{"parallel_block": false, "init_std_qkv": 0.022, "optimizer": "muon_variant", "decay_shape": "linear"}
MLP neurons of a small language model. Each row is named by its layer, matrix (up: input weights) and neuron, and shows model dimensions 192-287. Each number is 500 + 50 x the weight over its row's rms, rounded and kept within 0 to 999. Numbers have three digits each.
After each neuron's rows, "fires in" lists the words (lower case) most often at its 100 highest values on Wikipedia text that the model never trained on. A number after a token or word is its count.

L2.up803:478403512517540485496460490479487500540515553585530610486468507577600578513530439418504503564502460517440537550559537421489565541506461453506451456571501426510488554544553406519538415527474472426523442460400539495491473604440517498606517496468569463444472449538502473484569470440485501482
fires in: "was" 62, "were" 9, "during" 5

L2.up539:500586536483500443566582533560479450543519447469570461456490487451540494550546499508478556508511491514526454485460487508534507548623448598503525439427529456570490444486478501518576439486536492373460539414434432421542515517558453455520426486519510462500506487539454443487532492483505612527
fires in: "born" 25, "based" 13, "that" 8, "currently" 5

L2.up1371:485478505482610370496483608492508537544460517551420498494491496546468493369457493461486409453508439497542406480472507519532553585591578472542531581444450525527488443594512514385506476516462465526572572468547474421550530590538437509484506529474439402488476463520553460471571505523547585455
fires in: "the" 14, "economic" 10, "political" 10, "social" 8, "financial" 8, "religious" 7

L2.up2236:556535617594551588448534520566469617492537539507584516579431500427484507446514449568512412454503502509451451553519454406492575518537493509513568537544517427518526491471527509558503463433503572405405468438449469395491512538511456433438534514494478474443500538525543446612539484480516479477
fires in: "to" 20, "the" 17, "and" 12, "for" 7, "during" 7, "at" 6

L2.up2208:470583521524469500567476579369515464557490488472501462565468514463490593428428523585537591500565496402493630462550420616591483540514591516462523446502556503455475531566563468586463471489498565454396409427525463475530478543571478527491542490512495540488608550508592568532546524501448516586
fires in: "that" 71, "and" 10, "until" 7

L2.up410:567460475474529414398482530490553487551498495482498465452394457530543536525505417481497521479577543514500521457513513487487506598575467517446487567465537429472427531457441484537524489559487514543468514493439524551536503527408478480482492526527493446577523498496524508453444507520447492492
fires in: "the" 30, "love" 12, "language" 10, "entire" 5, "this" 4, "olle" 4

L2.up391:491498492495547517546491582426512486586554475492423452558470577478412424447482422445474513481458454495468503555496484501488508524492445508533489455485515539556441532456488462544542502513428497428527469499460467409503494530549526553574435501544507492566548484537506452416553504460468485488
fires in: "also" 27, "well" 17, "originally" 8, "mainly" 4, "agricultural" 4, "particularly" 4

L2.up1675:557459411447509519431421509555413457496540490493423474525465482427459662483533535482508547498570465503515495461495446478501506425520484468444527451431560537470455431494439520508571560534435553483446487534499494451566483488494532497446518411578509512517508569489455487506440522583487529447
fires in: "has" 47, "have" 28, "had" 22

L2.up2110:575547543517540488526496511465468532578487519599414481475513454535492552586489416560488502459468557461543485516516448450511544521493587512457483513487508502521519503455563461486457428563508508464463459410541514435525456497563473476470448467494471446465417579468545480463578477534487562417
fires in: "for" 32, "in" 23, "a" 22, "to" 6

L2.up851:588461483418567513517436470566455438566520547451443435519491452479564531455472493368481440489465430611486500551515507559441488525547519540405393357512483529551553512490522577498500516530373631533480520503491390497486525485446524564567476468486452520502499471471592519434596435526516538519
fires in: "also" 34, "other" 10, "member" 8, "rather" 6, "only" 6, "security" 5

L2.up1604:473428441562406452499553495506479556593375643476436539459502500531439500539516414541519529431631599517538492492567515421513468482499506574511485540476556513472530487488499549404503474487413540457520568480501526490482446458528415511450567427508497502473496456449524503545482491464468617500
fires in: "his" 33, "s" 25, "their" 24, "its" 7, "re" 4

L2.up1753:545585555457533581473542517584512589469482450564522484506557518527447476457514504481454457475493528517461510509520446529535540481529448544440546433569420468600513397501550396519513430469473494473442499450468511473555552477552442497592484509469469487464525574573422501558447538420501495627
fires in: "to" 26, "while" 14, "following" 11, "although" 8, "like" 4, "these" 4

L2.up1489:601593548420525462522495444487569519372419530507483411489473493622505466463495512569572533525497371506518487464484389476492468476510473526593554519429507450442415432524504500502568386514610507452524460478450570428528460520408485471478575449477519561497575491375428512459568495505555534413
fires in: "in" 16, "the" 14, "and" 13, "by" 11, "with" 9, "under" 7

L2.up712:408624508461498451564492477511486475480405504483467561502481515517481515562528613542500534486439563499462494429467571477527560547498507517428444505430542555465552489500485316534548462361530455469447559451485466509570550592505522615411352503577515575555515549521513537453535517477519491514
fires in: "him" 22, "life" 18, "death" 15, "it" 14, "cameo" 5, "come" 4

L2.up331:485461447484485440492525583424513532519569526533419471604439493509387587467514486548555504469568535541566467480501401563420573499555552494530510545539472531441460455458606447578524528476570447495486490501538509418494417485625456471555544457575533620472542475620543533530490424501659548419
fires in: "that" 24, "since" 20, "television" 6

L2.up589:532481557487552437554479469495514565452476545590497518459540529509548493521384431427512468461496485520440383465462513416445513532554473596506540500527507474534588484408531470514537481572600496430505564535445479457526524462514476486663442519394441423495475513518509534490532465535423564433
fires in: "the" 41, "it" 16, "they" 14, "social" 6, "society" 4

L2.up840:472474461494507489475461453562458520528514584576481442560525537543518547552446505477563521568565579456484517546455503487561469562462556529512470456546583467540481519559481585416514535499498401492489619481498476522509517501419516487482498431507489538434550433384514466472479599412499588368
fires in: "2" 38, "comes" 5, "hydroxyl" 4, "acknowledged" 4, "committee" 4

L2.up1213:449467493417503504566600451488483434478544556568504497372439469445460398429520531551512535430501478509464563543579499474459508576505551512552442515524489428543517434457527494435511568431550540428461556529525552558504437565582448481477528518493542474529528581435535477440473519487483545534
fires in: "of" 19, "olympics" 11, "institute" 8, "olympic" 5, "age" 5, "element" 4

L2.up1390:601459465429579486522535469410508482492483526477451538484487570357504617522437498443525493459506532431462562484431539521598634426524461499562498504510530465476427505530540497574507558496433413540464425516493477456556534548534572495535581590470552479464514525441539419507594551539502562441
fires in: "of" 51, "angeles" 7, "angela" 5, "often" 4, "anthony" 4

L2.up1131:467382512447505480506461505469525482462446464489537398554522473578489401426456445523547522462480565414469488632570592485541532489424513483475522484483475590463434507513519460470433497384391483546435507450460600515452523472576365528521450504632454539562485422467541532460543553489515602463
fires in: "the" 29, "had" 18, "of" 11, "was" 7

L2.up1637:509555490539506460509526534453533468495522530512527642548504421507514518556466435525410462463515448494577510544464565462480585512521589601546531549444541395519524473569537506463536543421514558459517452541414514496464582603474487500437526429434439458566514572404525500507477456539484415372
fires in: "this" 26, "it" 14, "money" 5, "title" 5, "congress" 5

L2.up1311:388427485523411456470454476467540512534363530398501518462465477483537578480435564511437584497504481519512560587523471470465446522453506496468565364514473486528510538562466447550436546513563423514476408422536493502561475566412387471528477450513494539494459497461454506477531461481489559423
fires in: "the" 24, "of" 19, "presence" 8, "achille" 6

L2.up1764:621493577505528453500545517533416482528483578592495535477405656429379487523567474611558459460538582551442549458582518547471477537538549477505590444461516466454461508497479498452493477432525544448506443446572541387515608511525544524465476447500467505495540529530445542521505500410471541550
fires in: "age" 15, "according" 13, "number" 9, "september" 7, "addition" 6, "of" 6

L2.up1864:470516443434476504456501491494482449477463489357470479496493535618535472457439363509532389473433495521552503499494535475448534480547435470539483416501500380459577522579522464523572500455476498539463518500471561530425495363512517539518473479535471499556377439459480615522497442502454412503
fires in: "also" 43, "pakistan" 11, "county" 4

L2.up2109:529570494448558526512398576547475496465451449488520457493519481516567508582582485433454478513453535494493530546496488338446546521430516570445528461535520407467574470531507375464477459456480501522505528506564476555413646499431480420460477523523447426504502375477540472588499553422466472533
fires in: "as" 34, "these" 9, "considered" 6, "not" 4

L2.up50:501437493505501455528474483476532579520456554545586425525476457580473568506516523479376499461424523467468508528544460479456495397411464562496460475491494507522401481516499514429483441492499560533453582525540444482488477466433556542477454608488439493611403437482615505533523512487499498494
fires in: "as" 46, "called" 6

L2.up619:587503472492488522391513498530554545487459514487496504579516498507516514554504541540452427494416493512482468564514459525490569569623572474518517418494564397549463481533457559454502568524543407527449459480461454471471496526535433512471500581539467520482421449536502503481425622551434450463
fires in: "the" 19, "to" 11, "according" 9, "following" 6, "while" 5

L2.up152:492623486433470551470527419506511516440433573589589549629490491529416504456541483468432482451485472480487486494407453539501608468445478521619573508498510464534496606495548542423561463472538466484490463390530456425524374507610450474518434461480500533457532527441562486499467545647428491472
fires in: "that" 37, "same" 17, "low" 8, "old" 5, "lower" 4

L2.up479:485539428436484469470501461473557548456551478472427554539435421491467586486566553472492478552434501476475415535556481490609560573540446465457529480458495514525541404520538554558573427592498552511573513552454546504570478473376425435454493528421558554427506433525504493513516420408516493461
fires in: "the" 46, "king" 4

L2.up2014:484443472492541490499512487476458496620421525483501414563491459560503448464529499502448460530547481487488550486523560531542428483473425431533451431463503489426534518494559423517500502500491502485525547422504492490447451532597464470504455553449458529625587396407489527440513448474546573461
fires in: "there" 45, "theatre" 8, "then" 7, "they" 5, "theater" 4

L2.up79:513532545602497574472458472527431592551480463405557585537501512507488514411458496588504514489539454539483461493458428376533494514589516472545504447521510470386468521552500540496519472526460545520431534470597484522556454520465386541498495522528520525435518472409584487535456531506542436529
fires in: "of" 27, "to" 17, "have" 15, "had" 15, "by" 7, "has" 5